MLP neurons of a small language model. Each row is named by its layer, matrix (up: input weights; down: output weights) and neuron, and shows model dimensions 432-527. Each number is 200 + 40 x the weight over its row's rms, rounded and kept within 0 to 999.
After each neuron's rows, "fires on" lists the tokens most often at its 100 highest values on Wikipedia text that the model never trained on.

L9.up154,190,258,215,132,213,199,194,211,218,226,172,132,172,167,163,215,152,155,251,240,211,211,158,202,224,168,269,234,196,180,225,120,243,193,213,159,222,160,169,200,226,208,224,201,247,171,230,179,239,186,215,258,204,245,114,71,193,156,272,210,183,213,196,228,249,260,214,270,143,218,178,205,218,173,282,250,204,172,167,201,206,244,257,213,175,205,192,134,218,175,203,220,175,242,187,144
L9.down154,267,116,176,262,173,219,229,177,220,150,179,234,179,247,212,203,304,271,151,53,106,241,168,204,171,224,203,189,250,201,249,208,143,250,203,170,203,250,190,258,245,251,184,180,260,271,235,137,224,230,195,213,220,239,211,193,183,195,151,256,181,224,203,205,154,240,133,215,176,258,203,237,177,151,171,173,204,188,157,157,184,162,238,192,150,111,235,260,221,176,219,183,159,224,223,174
fires on: " b", " he", " she", " that"

L9.up202,205,193,154,195,182,186,201,220,269,183,204,269,195,196,215,112,122,153,178,242,238,175,252,172,209,230,153,222,226,236,225,106,221,230,166,155,183,187,202,146,234,242,211,201,241,140,182,240,169,244,237,236,196,215,219,215,221,227,175,201,183,180,266,177,225,195,226,223,165,213,265,174,207,217,225,193,238,180,189,272,196,158,166,192,165,198,191,201,162,125,208,297,147,113,265,215
L9.down202,160,221,180,247,208,181,233,172,182,114,180,202,184,174,220,287,121,214,150,123,180,185,240,226,237,190,192,295,235,98,197,269,179,142,223,183,194,209,242,199,191,212,211,145,224,227,175,240,166,217,183,211,261,291,168,249,140,221,243,211,179,225,166,190,215,131,134,119,330,266,191,222,240,222,242,161,214,179,201,216,258,149,311,212,208,224,221,254,185,236,213,174,189,163,166,133
fires on: " P", "P", " N", "p"

L2.up932,173,211,212,122,199,201,132,271,260,106,220,241,242,175,191,272,227,202,196,221,204,191,191,172,212,189,220,200,154,244,196,218,337,211,269,168,277,185,173,136,206,174,193,251,156,124,157,227,176,150,173,170,178,113,166,274,228,235,219,232,264,156,159,145,150,183,203,193,119,171,157,244,209,215,240,281,248,165,286,142,161,152,206,168,194,189,205,216,176,233,185,175,141,209,126,281
L2.down932,253,122,250,205,194,281,251,118,197,297,219,136,197,159,185,185,190,234,177,229,128,233,214,294,143,204,198,138,221,177,207,211,159,198,161,223,265,231,144,312,208,163,172,134,203,236,153,148,164,213,249,216,241,164,250,267,250,214,246,171,70,225,146,201,244,267,177,215,280,165,190,127,205,266,147,188,233,191,110,287,213,208,203,147,171,203,132,191,173,188,170,207,253,237,221,144
fires on: "ip", "ake", "ș", "k", "ov"

L9.up1139,220,142,267,229,270,183,200,246,174,204,209,250,205,215,262,231,131,163,225,240,216,202,215,230,275,173,142,143,207,184,233,167,186,208,194,217,164,152,195,249,139,226,262,136,198,160,185,188,223,196,232,206,223,215,241,257,188,162,195,127,183,185,137,186,256,207,196,155,247,215,174,245,175,255,200,244,233,259,255,205,171,191,193,171,232,265,199,225,219,239,201,203,157,117,214,247
L9.down1139,181,184,152,186,179,169,198,182,183,260,162,159,193,217,262,153,210,220,176,189,220,213,203,161,279,191,310,172,189,197,200,174,183,159,207,217,113,195,134,128,226,168,181,240,169,129,216,212,243,212,289,194,202,160,164,183,208,202,215,161,210,261,226,158,156,227,166,167,170,270,189,146,230,148,275,148,185,208,254,167,244,151,232,246,201,136,167,194,142,199,191,174,164,174,244,183
fires on: " Al", " al", " El", " | Al", " ex"

L5.up957,262,184,202,171,148,195,231,225,151,201,86,195,205,191,175,198,224,158,192,218,199,183,200,209,222,196,177,206,161,141,194,139,253,243,196,151,241,187,142,224,221,201,142,166,185,227,220,213,186,245,162,242,189,241,231,186,186,223,178,246,179,232,165,171,124,253,175,222,234,188,226,213,211,207,220,195,194,122,194,193,166,262,213,217,266,256,141,174,214,147,229,267,182,183,276,217
L5.down957,149,200,214,198,211,176,144,224,271,292,254,204,189,177,338,214,221,234,165,196,223,242,233,146,164,146,181,218,165,193,127,210,204,220,166,204,139,171,258,122,109,185,179,206,209,195,182,174,239,147,258,134,213,276,196,203,193,220,300,166,195,149,178,149,255,211,201,233,226,149,145,169,246,142,205,187,180,191,192,182,236,164,148,147,215,162,241,173,214,276,116,255,137,195,99,211
fires on: " E", ", ", " | E", ", E", " Luc", " conn"

L8.up1087,232,254,157,209,222,165,202,181,161,206,222,251,227,230,208,143,210,189,196,142,222,204,157,214,182,193,230,138,195,164,184,229,163,251,258,191,177,249,146,253,224,213,191,266,174,149,196,225,149,195,215,157,309,158,202,223,240,159,216,223,188,198,220,252,247,226,115,228,208,231,247,229,189,307,150,230,265,220,164,178,211,142,245,230,208,268,204,148,201,213,200,188,158,185,200,197
L8.down1087,232,178,241,293,346,256,157,272,197,202,196,164,190,170,218,182,170,225,224,165,244,187,240,184,172,272,221,224,216,234,176,186,167,214,261,179,236,152,183,261,243,285,253,153,200,168,197,222,233,201,211,200,207,215,253,213,144,182,171,228,186,230,169,189,265,183,190,199,227,141,187,234,261,137,202,146,213,284,264,210,211,203,211,128,250,145,230,232,255,179,198,141,200,136,221,252
fires on: " per", " \"", " inter", " over ", " dis", " "

L3.up1144,172,153,291,214,207,196,121,146,224,142,143,125,220,255,152,138,224,256,249,153,229,119,141,270,178,251,151,203,156,147,242,186,195,267,176,180,204,225,203,225,214,134,207,169,229,259,182,221,219,170,164,195,189,132,249,131,155,190,255,206,258,119,212,130,183,144,160,216,260,196,189,221,229,166,172,155,226,128,174,212,236,182,152,153,221,228,218,238,175,232,216,167,225,156,255,174
L3.down1144,205,245,177,228,146,168,291,272,142,225,208,169,169,176,252,236,189,145,154,220,234,232,187,161,234,172,198,194,143,201,204,203,208,145,192,207,192,213,216,123,250,265,142,145,188,192,226,282,137,218,205,280,149,287,203,245,162,124,125,123,133,234,215,252,192,229,232,224,125,228,184,192,182,253,171,183,136,189,203,192,143,227,177,300,167,176,195,148,194,226,198,153,256,248,170,153
fires on: "um", "S.", "ian", "^{[", "io"

L5.up404,202,177,224,251,292,172,270,259,196,276,202,188,229,266,166,232,193,212,196,211,170,173,224,174,184,159,202,214,232,160,185,194,200,192,156,233,322,142,118,257,126,217,144,207,223,196,194,177,236,203,202,185,270,216,193,216,193,174,231,248,182,195,189,179,138,173,186,321,168,216,160,251,224,203,165,252,183,207,243,132,153,222,224,193,155,332,181,157,175,143,222,115,257,127,252,188
L5.down404,206,239,125,208,154,221,224,234,201,201,282,212,198,280,170,161,192,146,228,140,198,170,240,193,187,208,209,237,204,140,195,252,204,205,275,169,265,213,188,195,214,200,156,239,154,164,158,254,140,150,188,179,177,198,130,148,204,129,197,282,225,138,203,197,142,151,178,204,166,239,237,208,215,188,139,158,192,199,262,230,139,170,310,249,138,220,211,140,242,182,163,202,195,220,214,180
fires on: " of", "r", "ar", "for", "For", "t"

L5.up749,242,223,236,274,289,176,231,222,211,215,208,164,259,200,198,207,247,187,184,178,183,188,294,251,168,220,189,266,214,226,192,121,184,217,215,208,240,278,271,155,192,211,209,191,164,234,182,231,230,211,175,230,172,221,167,218,199,228,194,164,208,248,257,156,229,111,209,209,206,130,236,221,265,248,159,257,199,268,136,186,140,195,198,233,241,177,189,136,202,205,197,204,157,226,251,236
L5.down749,163,202,200,198,167,159,166,143,203,176,162,205,235,220,151,210,180,251,243,282,218,244,175,214,188,258,198,144,193,232,176,211,156,290,205,234,199,143,245,134,227,250,149,220,233,213,174,211,214,216,153,293,179,182,214,194,263,200,240,228,181,183,174,237,134,180,161,147,181,161,238,155,171,215,239,154,199,196,288,167,189,213,255,195,225,214,207,227,209,164,144,251,171,257,230,159
fires on: "or", "ia", "is", "ad", "-", "c"

L8.up1080,183,264,272,185,161,208,120,207,273,200,181,216,207,234,197,206,218,212,201,226,199,218,185,145,166,187,210,136,176,176,203,192,182,145,173,161,295,180,167,181,142,137,223,124,211,184,191,185,197,260,142,195,243,215,234,210,175,163,135,142,156,218,203,186,179,221,179,155,234,214,229,223,149,220,233,158,282,146,170,254,255,185,239,262,158,183,136,194,229,209,248,170,182,159,229,216
L8.down1080,223,232,272,206,241,124,232,139,229,196,230,208,187,283,103,240,163,252,225,221,161,228,169,164,280,207,191,155,151,134,184,221,175,161,216,244,203,253,171,204,190,250,192,256,262,214,153,233,177,215,161,284,201,264,179,222,176,269,216,225,175,187,228,215,116,236,329,208,121,248,186,122,236,173,232,215,208,216,120,156,288,229,209,246,173,222,186,284,210,203,226,198,174,267,196,237
fires on: " N", " R", "tern", " | N", "- N", "N"

L9.up15,209,204,199,187,190,226,140,208,203,109,218,218,213,138,260,94,208,212,217,246,154,202,145,164,222,293,173,210,160,192,239,176,213,198,171,225,199,314,166,170,178,240,196,111,265,137,184,221,163,285,196,167,215,213,228,268,243,176,245,187,220,277,221,234,151,204,201,214,261,248,179,122,175,174,193,199,265,200,158,164,171,170,255,268,212,159,199,172,217,234,159,248,227,156,234,180
L9.down15,133,206,182,196,170,257,216,254,177,203,255,240,245,245,197,231,237,140,214,198,216,207,182,224,161,138,134,185,247,262,225,231,163,184,198,244,168,178,177,226,201,193,188,242,208,172,188,146,161,234,132,234,152,296,214,77,161,230,197,253,199,210,183,189,146,142,200,179,229,180,202,231,223,239,250,205,191,259,201,193,267,161,187,176,243,238,264,223,214,159,266,183,258,188,151,277
fires on: " design", "N", " | N", " N"

L8.up36,196,165,270,257,166,172,212,204,182,231,294,122,221,228,180,167,153,206,200,124,183,200,189,172,227,226,139,176,141,161,133,197,183,249,257,147,184,210,208,159,268,163,224,218,189,236,140,146,244,225,266,190,144,231,142,196,213,174,189,238,191,187,235,192,181,190,245,118,103,258,223,165,178,240,194,206,226,206,163,199,300,210,210,257,217,209,190,153,150,172,175,203,236,204,216,213
L8.down36,140,248,271,239,198,251,198,161,153,144,166,261,172,178,235,242,320,197,198,170,157,216,244,214,194,139,214,175,253,183,145,119,181,189,213,132,201,192,156,177,187,225,158,195,283,184,189,146,202,188,142,52,269,237,149,216,170,247,230,146,195,223,130,166,183,227,147,225,156,168,215,217,179,196,207,178,245,172,203,172,194,193,271,140,230,224,252,182,251,234,157,256,84,214,143,252
fires on: " years", "ñ", " year", "en", "enn"

L3.up397,165,173,253,226,199,168,246,212,302,153,179,220,188,215,215,226,251,194,178,232,247,224,167,182,167,211,214,137,141,169,207,236,160,239,195,251,236,242,227,255,254,166,251,198,278,192,163,208,211,187,198,208,141,197,230,170,182,168,162,206,199,171,255,132,195,185,289,248,137,175,275,200,232,142,143,179,266,219,116,187,138,192,152,160,268,262,117,272,184,223,191,165,188,254,237,204
L3.down397,178,129,176,163,129,209,163,251,175,208,232,229,268,175,233,141,280,189,205,169,185,168,228,242,217,215,148,250,226,235,193,198,217,213,129,187,157,183,219,204,142,231,127,235,159,182,184,164,273,225,274,238,202,219,195,262,171,131,208,116,266,233,174,209,230,125,147,166,287,288,123,108,112,227,206,235,153,179,229,241,259,226,248,275,167,190,179,231,157,187,188,242,201,195,186,152
fires on: "a", "er", "al", "est", "ill", "res"

L9.up54,281,159,231,200,192,261,205,188,186,234,226,190,240,163,243,252,174,191,153,195,212,245,221,202,197,178,146,203,181,157,201,159,193,173,132,165,195,221,185,131,174,241,194,152,198,182,254,215,267,179,270,314,238,177,179,139,186,225,249,184,265,205,176,226,200,140,146,256,100,223,222,232,185,230,204,179,229,194,205,143,182,198,107,145,144,185,228,208,172,231,240,199,166,182,223,216
L9.down54,156,122,144,138,199,181,183,222,200,230,195,141,216,270,168,190,280,198,216,184,259,257,199,264,246,207,166,230,86,73,213,180,180,88,169,188,163,123,182,175,167,254,243,125,191,249,176,161,210,175,233,256,229,212,169,255,169,189,184,215,234,182,242,139,218,212,199,225,123,200,247,170,220,171,221,152,287,234,172,211,195,126,255,276,232,193,202,284,282,183,184,241,240,225,208,225
fires on: "0", " | ", ".", " (", ":"

L4.up402,180,196,172,120,256,214,157,186,232,212,232,161,230,179,261,199,273,157,157,177,130,172,232,221,262,125,238,192,148,243,213,180,156,200,225,204,170,241,209,237,123,71,208,228,201,250,175,241,181,187,95,160,204,195,207,217,220,162,177,201,234,236,250,196,156,118,240,193,123,189,179,132,172,211,161,230,177,215,217,239,200,189,219,195,243,262,212,204,202,146,245,280,190,215,276,130
L4.down402,183,195,190,274,172,159,226,205,226,279,124,183,135,172,150,240,223,153,186,294,206,204,219,178,141,206,224,176,213,158,195,258,169,181,213,186,172,176,249,181,192,300,202,287,144,196,232,199,177,245,277,195,256,259,254,219,247,188,172,210,269,152,195,173,188,184,183,262,156,208,217,155,271,167,163,194,212,182,197,107,121,236,181,253,166,200,235,142,190,156,223,232,142,217,239,207
fires on: "-", "r", "n", "ored", "ot", "re"

L2.up799,245,205,201,164,195,196,148,211,195,195,184,176,219,165,204,151,222,251,160,169,148,248,187,247,143,229,169,195,229,230,238,269,216,152,266,215,165,259,152,278,244,206,157,168,188,105,157,163,100,250,258,234,198,180,220,130,164,298,264,224,285,153,226,269,290,195,223,251,233,239,197,190,190,236,193,187,238,176,220,184,171,209,245,161,211,200,205,170,179,140,266,210,232,147,183,231
L2.down799,169,147,220,211,236,189,249,190,217,221,258,273,164,163,162,243,181,171,233,257,261,207,162,179,141,228,191,263,229,225,240,145,181,214,198,188,231,217,181,209,185,200,233,207,203,140,159,210,201,239,240,194,160,201,239,243,180,91,278,201,187,258,228,156,256,190,150,122,204,125,261,180,233,147,147,194,146,157,184,278,183,140,210,144,208,151,190,224,190,297,205,133,234,202,271,166
fires on: " released", " review", " made", " recorded", " himself", " ac"

L2.up143,230,278,223,244,250,234,167,213,247,182,193,224,205,192,215,178,202,168,138,236,151,161,161,197,182,193,209,189,134,198,162,156,260,167,196,181,155,217,195,245,182,230,135,202,122,199,219,209,208,182,239,206,189,173,146,197,217,224,213,248,221,235,159,217,238,243,227,148,243,215,232,182,263,254,209,177,163,224,149,243,271,203,198,186,195,133,247,169,271,233,227,173,180,121,173,234
L2.down143,199,218,219,200,154,187,180,115,180,197,238,118,224,213,218,188,250,182,230,178,193,188,140,134,198,153,239,225,234,223,217,220,200,213,187,229,155,176,214,241,177,214,231,175,191,242,271,225,249,216,265,220,182,148,182,210,207,205,241,207,230,193,277,266,160,201,263,227,236,243,184,268,127,240,217,196,136,209,229,169,236,198,168,213,164,223,267,256,205,258,151,292,160,268,162,164
fires on: ";", ".", "ed.", "et.", " years."

L2.up300,229,239,190,223,165,204,226,214,159,203,168,156,278,233,228,212,122,217,117,188,155,192,144,140,169,200,212,241,214,250,105,180,230,243,144,149,197,144,258,186,202,233,198,182,233,217,203,152,103,189,264,145,259,154,194,209,166,228,255,190,192,137,213,187,234,188,64,183,216,242,209,206,165,197,191,142,168,232,177,174,175,260,269,233,189,211,232,184,213,209,269,158,206,163,175,169
L2.down300,191,219,141,259,178,163,170,223,244,212,227,291,201,191,237,188,178,156,150,194,246,183,244,231,213,254,98,278,152,234,321,202,183,260,271,263,162,198,222,227,150,159,170,202,173,203,197,213,247,155,195,185,277,264,240,192,192,188,109,289,232,193,168,205,167,232,266,202,154,183,209,161,228,157,215,238,150,245,206,234,239,153,156,174,249,167,194,257,206,274,200,221,180,240,214,212
fires on: "on", "ach", " find", " kill", " use", "ive"

L5.up20,220,160,216,112,191,209,172,234,234,162,175,224,231,226,204,159,147,196,158,256,246,251,204,244,144,126,207,198,162,239,231,233,201,142,216,262,223,260,142,98,154,202,270,210,221,263,244,189,220,157,164,263,205,245,236,190,162,168,169,179,233,150,260,183,217,118,171,121,208,215,284,120,141,179,197,289,154,171,179,184,155,173,157,170,190,218,232,223,155,216,217,210,133,198,215,167
L5.down20,245,200,195,194,237,133,226,255,128,195,224,239,238,224,192,228,209,250,204,140,156,196,227,195,215,163,177,178,213,307,196,167,211,166,113,231,268,218,167,214,232,259,194,241,191,242,198,202,225,238,189,219,201,205,132,204,258,204,116,295,281,177,225,108,182,296,167,224,189,178,197,214,195,218,202,199,181,211,230,208,261,189,143,197,231,168,204,158,166,211,178,191,195,209,234,140
fires on: " D", " S", " A", " Man", " F", " Mar"

L9.up515,262,227,202,232,227,177,204,185,169,215,248,116,187,224,251,171,233,181,208,225,208,164,227,203,110,180,146,196,213,222,180,205,210,234,168,88,194,196,247,211,171,187,186,208,134,241,179,208,275,247,254,202,155,159,243,288,165,176,248,223,193,154,209,233,178,220,223,202,202,203,160,174,250,188,84,275,218,234,179,232,184,197,140,222,143,119,216,176,230,198,241,181,232,145,216,270
L9.down515,177,183,232,245,234,209,238,180,217,198,179,101,198,208,116,198,196,162,139,185,69,114,209,206,169,205,259,153,197,298,170,210,225,235,287,208,214,202,223,217,234,246,165,199,170,208,175,115,222,216,228,199,197,183,151,241,188,167,176,223,182,165,189,171,156,199,171,196,205,236,134,258,203,300,141,221,196,210,146,210,227,218,145,242,224,202,174,238,222,122,138,221,234,156,149,210
fires on: "-", "\n", " G.", "hard", "ing", "- Z"

L4.up604,167,205,272,223,154,199,259,217,193,173,213,125,194,171,184,130,207,173,247,257,208,280,207,202,157,148,253,195,194,212,223,205,203,130,278,234,236,186,115,227,148,193,188,115,198,267,206,154,153,208,139,122,283,151,165,227,163,172,175,227,116,222,189,261,197,249,194,134,171,203,198,182,267,180,256,151,228,200,199,153,187,244,212,245,167,281,146,191,228,210,120,239,190,202,239,174
L4.down604,285,193,184,186,178,250,227,176,169,165,193,168,174,193,205,190,190,173,197,231,129,182,110,192,192,202,128,225,240,207,223,279,131,212,259,171,193,212,210,106,167,216,161,213,179,140,183,249,156,148,233,259,145,237,177,139,173,183,133,252,142,187,259,180,99,208,230,189,211,310,182,152,228,287,225,200,152,186,154,241,186,247,208,148,213,214,229,187,175,206,200,219,182,208,252,169
fires on: " American", " Stadium", "'s", " Al", "g", "ai"

L8.up1129,185,222,166,182,194,219,198,181,229,192,174,275,238,217,243,204,234,216,170,215,301,224,186,233,175,168,121,174,199,187,216,155,218,211,187,154,180,191,179,202,166,260,244,232,220,185,228,199,135,159,221,171,184,197,229,222,171,173,214,243,164,203,208,127,224,225,197,204,187,209,191,172,230,279,230,236,153,149,178,219,222,197,101,172,209,170,191,234,207,156,276,255,113,127,200,217
L8.down1129,152,246,184,204,196,170,205,143,179,229,201,195,274,236,249,213,211,196,162,141,163,174,198,264,236,108,182,212,233,234,113,236,276,182,253,176,203,206,158,195,179,266,200,194,156,208,159,175,166,193,218,233,210,192,211,158,207,247,227,223,235,204,182,187,211,258,223,196,196,274,157,305,198,244,201,260,265,210,174,209,266,176,189,213,207,211,230,223,211,123,191,165,121,181,209,172
fires on: " P", " p", " c", "p", " and p"

L4.up387,157,227,214,192,226,203,164,200,227,167,225,174,157,233,218,134,207,213,256,199,242,218,255,262,195,199,118,239,219,232,191,165,127,271,208,198,200,166,222,260,168,210,222,207,111,219,154,211,151,229,221,269,242,193,228,204,147,193,226,232,250,190,212,220,220,195,156,206,240,155,211,167,152,195,160,226,234,209,182,201,129,198,254,184,226,120,258,205,192,125,195,268,160,181,245,205
L4.down387,195,229,197,207,185,214,188,285,214,145,131,224,171,202,213,185,252,177,195,229,197,218,208,266,170,262,185,227,196,238,226,144,182,210,215,172,136,251,248,236,175,189,255,243,136,240,161,115,217,253,219,154,165,212,205,271,216,208,202,197,180,253,140,273,193,182,150,174,219,143,230,219,201,185,197,228,179,244,227,186,249,209,167,220,224,79,196,167,166,128,234,187,175,206,239,280
fires on: ",", "s,", ", the", ", he", " the"

L8.up763,263,278,230,214,313,181,162,183,206,230,248,196,245,225,230,196,203,167,252,222,192,197,188,195,226,145,225,217,157,251,156,121,218,159,157,173,181,143,219,98,225,254,236,162,267,156,324,323,167,256,265,211,177,153,194,204,185,221,183,207,260,242,149,255,214,262,201,111,288,190,185,131,211,211,251,183,174,178,193,166,220,173,193,225,179,188,184,224,150,219,191,174,179,162,202,114
L8.down763,253,149,195,179,121,237,172,203,169,215,201,197,146,135,211,213,239,199,234,192,217,181,253,111,172,241,174,173,208,162,159,195,222,182,242,153,156,174,280,183,200,216,154,183,226,213,220,122,187,297,145,183,204,300,276,162,107,182,261,191,135,244,206,288,197,148,119,156,216,229,249,226,171,174,154,225,177,261,235,275,189,179,149,131,175,217,254,188,167,237,177,243,215,248,182,182
fires on: ".", ",", ", N"

L2.up447,228,197,179,190,286,183,336,198,206,206,158,217,194,167,207,164,270,198,192,202,130,158,217,135,223,219,167,202,196,231,188,237,187,257,184,223,214,259,235,208,190,208,200,186,113,213,106,207,179,273,199,177,194,231,131,264,181,157,245,290,260,200,193,113,192,196,257,141,231,226,240,166,204,198,244,163,158,202,157,229,238,219,223,220,214,158,225,160,168,230,183,211,170,230,233,202
L2.down447,157,135,172,283,123,197,117,131,248,151,165,186,254,243,180,205,210,176,111,213,157,153,238,211,173,188,255,237,231,189,166,189,217,203,234,211,240,207,260,247,231,204,221,188,176,200,217,245,178,249,218,229,180,220,75,205,229,278,141,245,246,267,238,224,162,222,205,202,190,227,152,185,298,225,227,251,237,184,249,191,256,180,188,277,211,247,235,256,176,225,224,249,217,215,168,114
fires on: "-", "-W", "-M"

L5.up557,165,211,225,247,239,226,241,203,228,247,215,205,180,196,157,276,137,232,187,292,164,246,236,167,162,162,207,194,188,169,187,229,181,209,191,168,199,162,205,235,239,173,168,210,281,171,258,189,259,99,253,198,190,183,210,130,215,225,216,229,188,197,252,168,212,157,203,213,169,173,225,191,228,135,224,99,178,210,251,210,191,198,132,220,205,189,287,200,163,239,217,136,190,225,205,202
L5.down557,265,202,149,140,163,219,264,241,158,197,234,237,143,179,201,138,221,195,214,247,107,149,175,177,266,218,199,152,243,195,269,124,176,190,173,226,190,158,220,120,173,234,193,212,157,190,208,231,262,187,199,232,212,210,220,220,123,173,274,157,239,221,186,175,227,164,217,185,246,185,198,189,198,214,143,151,206,162,97,209,232,156,179,233,279,196,166,235,194,294,251,255,239,164,170,189
fires on: " | ", "ad", "ps", "ion", "07", " ("

L3.up34,193,227,178,215,242,187,169,236,223,189,180,246,254,185,238,148,207,204,156,159,219,198,195,185,155,249,203,162,232,158,172,203,242,266,131,202,180,248,146,267,173,131,200,184,159,193,209,230,233,228,195,158,160,198,249,190,175,339,179,256,275,287,192,240,243,144,249,185,216,194,219,175,256,270,181,243,133,184,261,192,249,162,196,185,254,226,231,281,178,154,192,247,241,187,199,225
L3.down34,253,187,147,152,83,186,123,200,212,197,134,211,207,222,238,216,294,193,305,224,221,259,171,160,282,196,257,193,190,189,254,166,161,159,207,289,224,177,241,217,269,266,224,221,203,167,286,98,206,250,249,219,179,183,142,258,210,278,209,240,212,251,220,252,270,142,192,223,167,176,212,209,162,236,243,126,252,247,189,217,198,150,173,268,132,174,216,188,168,299,207,288,209,107,213,191
fires on: " and", "s and", "s,", "er and"

L2.up142,192,203,234,200,141,258,143,182,162,221,236,179,171,144,192,176,146,209,166,162,255,247,166,202,197,190,156,199,249,225,213,201,158,223,195,212,213,166,233,188,141,252,282,180,206,218,187,229,133,190,123,219,262,258,235,146,242,225,184,175,135,174,237,190,148,229,227,247,247,167,173,201,229,228,249,241,150,233,193,202,222,260,176,137,212,227,174,208,145,270,229,157,163,249,274,182
L2.down142,202,147,177,273,213,264,163,191,236,182,169,243,243,222,177,205,191,164,270,195,217,229,248,235,119,172,261,157,214,192,144,230,215,171,246,181,183,141,170,218,268,137,160,199,279,144,146,208,275,325,192,199,170,252,150,223,166,177,165,296,215,229,151,257,261,255,212,153,169,213,197,122,232,198,187,195,252,173,202,237,223,173,228,226,217,163,242,227,153,195,166,232,214,186,115,145
fires on: "ing", "ap", "il", "ir", "g", "os"

L9.up614,142,242,182,254,163,192,227,200,223,133,185,226,233,246,245,175,233,102,236,224,133,233,206,192,121,169,196,210,242,202,231,214,249,239,186,168,222,211,183,243,204,185,147,87,127,182,167,258,249,206,170,216,202,206,241,158,246,151,165,281,223,167,198,238,218,134,206,184,197,217,169,174,180,181,117,225,153,163,261,212,188,166,157,157,244,193,211,147,187,153,152,192,215,201,173,186
L9.down614,228,252,167,242,219,235,220,231,161,200,172,185,213,225,174,232,145,292,98,235,175,224,202,172,240,225,127,238,93,195,128,199,166,221,183,213,234,145,196,212,167,139,170,218,257,256,209,254,174,150,218,217,194,162,123,227,167,187,165,147,188,165,186,218,207,163,205,244,235,272,203,260,204,217,229,209,148,262,164,160,232,141,209,207,182,232,275,215,255,229,259,186,207,231,233,239
fires on: "ig", " S", "ac", "–", " scen", ": S"

L4.up503,195,167,264,189,129,162,215,128,153,214,207,221,155,139,153,195,228,217,238,202,247,239,173,169,243,137,191,187,177,217,180,199,198,153,260,177,171,237,173,190,113,217,200,164,181,260,199,198,250,240,89,221,212,229,173,236,201,53,155,175,215,236,176,170,186,183,189,195,276,160,234,262,226,190,167,185,161,180,201,237,127,154,173,129,308,120,166,216,180,206,154,185,211,148,210,237
L4.down503,220,168,128,199,181,196,221,100,211,183,174,224,217,189,191,203,126,194,183,226,197,168,244,178,175,148,185,196,217,196,193,141,203,185,178,161,144,209,239,151,139,220,220,161,205,111,250,252,221,217,218,257,188,216,183,265,169,206,203,182,193,204,241,188,301,247,202,283,167,235,170,164,205,261,201,158,223,192,231,197,160,177,211,216,206,203,238,194,144,290,189,236,155,254,178,192
fires on: "g", "ent", "'s", "w", "it", " and"

L8.up290,208,207,232,175,225,222,206,166,189,146,152,211,129,192,179,180,182,161,235,141,201,218,203,208,127,163,262,243,138,134,219,169,158,194,175,178,196,191,226,164,182,165,162,168,147,166,149,181,212,235,240,222,218,139,146,171,223,139,134,212,170,192,264,155,199,229,240,252,187,240,154,189,226,231,270,225,215,201,175,213,208,270,158,131,198,195,164,273,269,289,255,206,182,183,171,130
L8.down290,248,179,161,194,235,194,236,182,156,159,167,183,203,101,221,255,230,166,235,204,208,286,238,179,222,296,175,177,239,156,171,253,187,163,214,218,197,248,217,232,190,241,161,230,229,238,220,195,140,198,148,166,195,240,157,190,154,217,187,189,261,250,189,294,222,259,176,155,187,195,263,176,224,129,192,194,222,250,217,219,192,188,248,186,135,277,151,137,185,194,242,174,185,221,173,180
fires on: " he", " she", " She", " He", " pre", ":"

L5.up1071,203,276,188,268,190,162,171,296,173,242,255,177,182,263,249,151,301,123,195,164,219,191,202,230,212,180,204,163,186,213,232,198,185,187,192,200,222,180,200,315,244,284,224,151,242,159,180,130,216,145,170,221,185,236,208,209,174,215,211,234,298,210,166,221,302,230,231,220,163,198,170,156,325,252,172,269,239,223,162,248,177,198,170,216,147,165,212,232,224,197,177,204,203,146,234,177
L5.down1071,255,283,230,152,212,259,210,239,227,149,142,205,226,185,262,152,213,260,174,250,130,235,237,242,220,105,263,123,140,262,214,132,209,131,229,203,75,219,208,223,186,194,205,210,144,174,279,168,214,191,157,240,178,234,177,232,163,191,198,203,225,167,307,197,209,143,210,213,258,245,216,286,239,214,120,196,236,235,269,173,260,214,206,212,173,140,195,256,235,206,158,251,221,197,195,267
fires on: " and", "/", ","